Weights of a small transformer language model: 6 heads of 64.
MLP neurons of a small language model. Each row is named by its layer, matrix (up: input weights) and neuron, and shows model dimensions 112-367. Each number is 128 + 24 x the weight over its row's rms, rounded and kept within 0 to 255. Numbers have three digits each.
After each neuron's rows, "fires on" lists the tokens most often at its 100 highest values on Wikipedia text that the model never trained on. A number after a token or word is its count.

L4.up704:147090181115104107148146104093123156153115154133120119117106172130118118151109162135102136106130133115189132151090120109117132185170133119143173130113116111166139138142135105148154147125143141118098139142099109093145099121126136153128131126114101142124148167105119124161165140136134112104126103122181106122155108153146128101187125170160089130128113163118115165144101171170119117125123121119098100156155167069131143122098117100154119155108147109117113132121089115153111149093143149097117113114103115131098126121118115169088155081083093149136129165142119113088121091159073112111100090121126161122079142114145097105101086148127100153126108145128106170129175110161146131094140169133125133163094112161151165112168130139099115160106115136117097186122200111131126094133136139
fires on: "s" 34, "us" 10, "in" 8, "er" 8

L4.up326:159121116107116103077150132128139085137123091153113108178146176139067077153171105146141086127108147110117145125132100108110099130105147123107119110158128172135136132143163138152104103160176104127118158146108154121126144120157099104124131146105107109107170098151107097143144146127088123113173140146106141149083137129116151148153095170148103164135103157140173144150131135149141134120109130108120064152142117143105117115097130099106130102135146106083157140145065132119127153084123125139122107107093121113098122149158166118109129066119132154134122098090128111107103130157123164115140123130136140105104117153135144148134122140142130155100126155121139130171161126132134103113097127109136099116101156133117132165116116145158102135158119174083097160155129101127093155112152134
fires on: "s" 22, "." 20, "x" 13, "ex" 9, "al" 7, "ra" 7

L5.up726:142093146143103099152193107150125099121160161148131123132089097156115116116146103165182126137138172122128147125167133149132107095136122147148160143083111125099116139137107138143132129129107119127118129089154124118071139123126129097134172119082077133137139148137133160109146098095131123163078130118116116161134132136143118148119125081114097148139120146134134130093161103082132122131172125120143168148119083156083172126115165139126184157115129114146145170127121106173089164128142103151122105127161129128114112138136086129110103096156126138122124143177123132151168163173117115145139125092144095139126135129130136133102132145152092196112171128137177115104097125141128126134082136107115094154142131084138106070156112137110142149110138117102125127170135093151137133165132154
fires on: "s" 34, " can" 17, " not" 6, "co" 5, "es" 4, "et" 4

L4.up402:125085107127133131109122099081152139096117103143113102156146155159106132131140089119137130140124130150141134109135130143126146148160116132099095136159125080117127141145146099131132146152130076140076134129136126097082124158096121126150159095140119119095155111119116167185173132116126114137117098184144145160145140130152152129111165124178113105117163148109114139133138118137099199128148141135112099148164153134150120119093172133106153176082141145112103117093116145097145135101127145121144163129100117116102094113169145123161157067137100159117100120140164108132177103120129121119107134126103169123161134106124125160142138127147134127119116068119111117135127130118163127153126152103102166120098134153171105099119178138118128161187160166146140112103132137108104140089152098
fires on: " out" 16, "ent" 12, "ate" 9, "er" 8, "en" 7, "ach" 7

L4.up79:135076124165141153133146144103161134137139114150100145086138110105126127097128138151113123128127119139092107137150115131077122104076108124135160146160129079144124115173154143105134164130121119122118158134168101126102116112131132181141127097136138084103108116140130171109050124111157122126184162092116145144126131095115115151147099112144095116097140153147135128138102150147120126121062137120151118157170141154124126086147131139135140131128145123146124170156130124126146117105113075174140140126125163166127133112071160111116108093112136128102169136106124124154130121085150148120103129133135115137110118103124098128107113158102112206117119106134135108189113158101149142102123126113148140125135116126148157114150134115114139075080107152126097158093131107128107155122130127
fires on: " is" 38, "ten" 15, " was" 9, "as" 8, "s" 5, "is" 4

L5.up1097:128125151135062123120113102128147106114114100086164118115108133141169154104113146123116168114096120179159114146165129137067120154122123110159121169112160097136122086166115114180145119133071162111138130163134052105114140107126097122068125108104117141085122090143116150148130105145106132158126120108099150091109168119109156109142123127127103129136146152145128123162125143140114124151132143084168118141144111160134140101125148112177140117129121129139133146097131134125143139114140129128158109092109108122144088127139144141103141102122139152119128134142152064137127139158124107131090120115119157140103149123160092162155197155054111183132124100088130109119160127152150146139133143095129098145087130145134103135130151132131123125161087107131121150118139166163067147142127160
fires on: " West" 27, " Ch" 27, "ch" 13, "s" 8, " East" 6, "ten" 4

L5.up819:119136114180119137126185156091113180178125145106162097148130135114123125085118090144146138116100159158136108160103105124119107130158113171140137110129121108128086093089125152117143131143126171135139170151113177133148099128152097075143109113125109185131140162076106125114168131088145108132141148126146084175114129132120122104121123108130163109104132156145120144128066120143112127108135113113132123126111162114152102124148154123110125109114157144128114122098106140165147125105126109112072140108148106155117119148131095075102129122140133118080134142106134120134093076129095112115146135148091150141089142124121142145166137149174100140141125126128137149125129128145120160178090163134123115183126077155153184074115133104168126101147127122171136127135163126140133122167140106
fires on: "–" 47, " in" 15, "in" 6, "d" 4

L5.up829:147131116109114095120143086105119112125138119165127152139145150149147166168123139136139140127127139118112168149151113134140146104070169126090134154094136121141110146147107133133152124125158121139123107121089116141113165119123145144082158144158082159125123138140134143126112161133109108140155077134086154112154127177180107098130147111135118159117124110101125157167143131131088164134117133142106141104137147155101119150143138103111114165105136141133101060116126109123118144100145129126112147143133107095146155145131114085095131145118136118076093130110178125139152075140142127146147133111097141145148119120085097127104128163104160133122104135087082130152141130121127139128115097153075110112115169125099129149184111091170120155143167131146136119098161168133103082115128118
fires on: ";" 47, "," 22, ");" 13, ")" 4

L4.up543:152159154132099109148122146166111120122142103141129132166096146141161140134110121123099151150097175155135145080138083142153134116115127108119128130160066131123112124159148176129132109088097085090116131113118124138143089159135146130134103085128150102130102117127137135105178116121155149124130130114132135123152121172116117140119125154134125102112138148101167138111112152141124107146130114140144129126106171159118153140127145120161188131134159130108135135100131108092151157113115126090148128120156165114119102173136149103155148134132147093144126141171115114113132104134117119163115144147160135121105108085101081106073117152107117102138138132071137119121128113113170157110128085138074111143158120170146087138149116110112100131120123119103099128148141166112135134174157129
fires on: "u" 30, "hi" 9, "ki" 7, "ka" 6, "ma" 4, "ji" 4

L4.up746:098128129166142111149072086153151107124138136189125110127173124075105124080101166149130140113083152148081133150133172160121099153168135160133112110132141102120152097104145063127117144138136138149167161091105132119126097115130115114110119121113081126119147154128121131127152145138120149152123149137127161165167129122134121126132152127132123086135128126166144134140148117140116096101079167106105099116134181163106145130137154129148139080110132150140105134124146122168113148080135153154137123103166052150126052096146121157085150121109139148151139086125133158112161100131119116120160138113099110183123128094109143142102113113107154130138130110094101163122156111147152129102148145131119163158082109170123160097112142125151063155165150138133119158154148121069136105101147112
fires on: "in" 17, "er" 14, "f" 7, "ers" 6, "en" 5, " in" 5

L4.up116:158088156160103116154175144113169109104118108129111130145115172078103149080113116178085142112132167154158140155123124133128114077127124111138131115140121125143123092146124155138086122122131137126114158107172063163109090124154139135131173124147074092106113138130127143159138084132089152135131119134142147181106116119125139137161099156153111127152126130104146116140136105168139139140103091121081127130119163102110158134131138105123122124158123128139093112108114135118115123142137123100148094142121138111153102122109150109117132084155113067147102128098136188114156096153099127125153114137111096108154108150106164148138075154136115138127141165125120112106117141085136118160119090118121112175106161139097136170139111100176125121144127177121155105126161169102108132115125159
fires on: "il" 17, "al" 15, "equ" 12, "s" 7, "red" 6, "av" 6

L5.up992:164132134149135092127100056114114089119136120109093132154133108187087058155116134163185129142147095115148096106120124126135142117136186073117135178123102125127119137143139135149123139151126126146114081145132127086167106079144152115133125155145121094095147148135118116132128099128121144113138135091167116090151154139112131118135139113077170134115113132151151134088136146109096139126097151100153126114192109170119162150158121094126145125154156116130135149106096086109119105089152159094138136153131141131150118092122123131137110132109174107150137142076106155145107127154133136137116088157122159096147149152071143107113118105143128139155117142135127113134138091106147112151127145097124137139183144098112122105161138091079118115131141116113114148159109122170096158134154153
fires on: " by" 23, " of" 14, "y" 12, "at" 6, "-" 6, " that" 5

L5.up18:150103194134131124114155111112142194091094123127088133116121139098129148123146118138139124162104107120141153129143154150076101147144166162140141129077098074133118104137173130183108139135088109154135137158126138112135145158112138107091128111140142147142137144105108138054134095156140119147147120098119151139129162137149123126150062108070171155111121093088100168115134130115142114136132131088140110110181106172088114107161169138130117172132122155139159138146090122160131118073150140127157128118110107108127097092109146112150158167108146107113130062133117161110093121171135138122164150134155104150138149114173140128120104108137127091104101129126149095183133106108111123184136159108162068148128121117110132114138130160106121123142124113168124146102127154133158144150108164
fires on: "s" 89, "es" 5

L5.up1022:145130170099130135129119116164158115201127158141111136126143141152128104139181156164134094107093134116126187123095158161139151130096159120096157108140151127135119140125119092165082117166106073161104112119123156122106070110162149098094149136132147191094144182092141134127133109147114129109119102094136113122132109042124139052115125154130146105089136111081111101071151153137133111124102160148133136111124126114154135141165180136150151146128169123127087137098119118152127101139120104136143141140118088150123121139129116140148123149136114128121137070126157156126152107174121114089130092125120130137155130135138128120152133119113161137112156125066140141155136104115091114196127114125113103148099175167092136135122131108113117161139095136114113144132097123149171152137134138
fires on: "s" 29, "ing" 7, "ca" 6, "on" 5, "es" 5

L5.up898:117129107141110159101140130136169135142128126129142149119114155121136107118124150176107109144125101146133119128168133127133068105109098145117163146150167104118087159154169137125148130122125116088119124168096132146172122132110119097120143114146103143140127157124134161107128135150209116149152132106157129129133172130093116131138108158160136107117130110135109124104108131155122088103166108157118111120139114119167153134095180124075143166147122129122099128138136088114140147154127155111130103147127132119126102109117091145141106148110160092114151131144119078149124147126134151151118166166149075141139119129095084120093063127111112112118138139080163145139125133105171124160086106116120116154073106160138112131119105067103106100124104125148131127130146127144086107166172134
fires on: "u" 32, "o" 13, "hi" 5, " Su" 5, "ka" 4

L5.up981:124144155155102141094069115099171127122122119136116106067090153088098087135151152129150092122133108080148147152183111105124147072139176096123112152120161124153098128154110117158109085106167152098133137172115147113095163149122103153129116129126108120111123148166120132152095163109148123126133115120088072135117126157136119129144141129147154150111122127119165135123147151153143112150116136099132164084100115141119115143145117106164139140134120133107141136123128157102154133131125102121119123074115111097122153133114173114142054111114134128107123139154140094158140122159108194068162136133106084155118128157122126150111090142143148126138130116156132108139071114182121100145135109110133129144079133165098138162132161099140159142120141155131101101105115125198105146135122116
fires on: "ade" 18, "–1" 11, "-" 10, " Pla" 7, "le" 5, "ite" 5

L5.up199:123117128086156148104106098125140158103124124137138131099139166137162140136139179134047121141121103107158167124130164098176122131110147072145152148111140157135128133115142166117140140118180131097109116132118087152140146075140108120135117134180101098140125104174141158146136141124109105161113082122133132128126124133134153156124113115102136136114131151117182147126143098125141142136115170101114168137079129120144162142095119077123117129113115151113126119096114159119132127188152083099083155089122121100155121132105132131131132108129072133159152073145116130099128127134154104146157104141137090136142124151147101102128126117153129141124117123163149152134113159127109133117132122103141134136105164143074121137121142098156144144165090164081159150082125131174133117142130181
fires on: "s" 42, "fin" 5, "k" 4, " Park" 4

L5.up387:109177120123143129119109046126175163163105141141129121070065152134093131169114117114114123112161141140136121098133143165121151103138112112123118130103131095145109124099131120131128103104108120177126144132137119132151151123082132121164117171126154118101149144110127148164070100101142150094119122141151130134149119134092108154139109134150112126117144172149114140145118147111157105113091125118100140172106123126135149145100116150139107171124109152140134123158124147117131105155132154128120132105107140125123129136136195105144151088122118122138129092131128087132088191102159149106115101155159137182142098128069113111114139131105185126159111089092135125119127143099098104147124136129166136175150123105123104120116142139208129144136115115134101166124133101177128105101141151
fires on: " Re" 26, "d" 14, "er" 12, "mp" 7, "le" 6, "te" 6

L4.up954:144159139126146129143143119140143146131159127075122079103132164127119089092170112083109165109136120155111114113129133113125131117152144125131105164157102092128119133158129088162139114132121142148136193134122107125192187142110089137141109115120173113107116096090145152141094107162152144136151101162149076126152142158122120155154185102135092076118091122106110148090172141155122142099135157116138129133155138119125121160168105110112179068105117138135132118145120079138109101122115155146133147108144090114142083122101138113136136142159169107127129135083176123158119124110121134143155097134167140122121112130126088140140141114135125151159112086131140104135094110168136110161130127124146108110144175101107122135110117109100142173113149119108124121124129126187124153114135149
fires on: " for" 13, "th" 10, "-" 8, "ight" 7, " every" 6, "y" 6

L7.up101:115110127153135101172152130084123129091154135146139154127094112143128150120172117131109136136117115114121164107163118112086154101168133120095139098102107120136161141133116127116099109136117145080102109123113111108136122136111202115122145116166128150150129132126130144140137095131130095121133074091140160155114146126129109138119148120135118105113133074161141156123123133113100185126156178081150147107220152076130130147116106139139138153118147105135111124171146134103105118116136103141106144107148085147120111066155097135145145112123130153127109152160100146107144131122109135125173136063110117186129111158161113131136147134140167187081146120121148101131160116138166114189104141137131114142152126112090115143099089130149145124173153133129093114115135132163093115132130121
fires on: " as" 30, "ve" 10, "s" 7, "an" 6, "es" 6, "fe" 5

L5.up911:100103140166114131121130130135161153164077112155151131147123177146138112153096107102124110109126106134179193126108076106121112110127180075149102138129132151142118137119159096171148120139142139094104131142149128134144131153110091108122168125142121119148122084118114146154105146154117141109181115118114130149107085103121123091132153134117114147107118113133123110161171148121093146073102151139117104094074153136139130093121129105147057111077110162135097128119086115089092105130160167175097137138124099146130135114132138141106090135098110125153143136146117056142155146143096142102137072083153097112133125117129126155140136127114143135142086125089147124135107102159127135137139138126161103148127172138094166153145182152147125119078129132126090105133119114131106108161132114
fires on: "-" 43, "–1" 6, "–" 5, "vision" 4, " of" 4

L7.up376:151144115140109138134148101096167096127116106126157107142127137095135113081134144132137131166149115108080119133187124132129134127107106111109173110123157127098113153145158153139206121197116090098136121110131152184151107098110152099142128164160118122108145186145116084106149163116167122166136087136109133146133129120132085084161140148110128109130142101114130162135159155138102130085166125128120094129135171120125142140096120141171129169169150134136130102106125147137102154095149147104124144097103102076155149133189133143135105147101136148102138110121147121137110063126120135148146182113137092058105140147150133121155141120173111140134142179130124116134137123130126088086125149132074109107111155120134088141124092112189146165101163096151151108178137108092156140121090160
fires on: "," 38, " and" 12, " Jo" 6, "an" 5, ";" 5, "." 5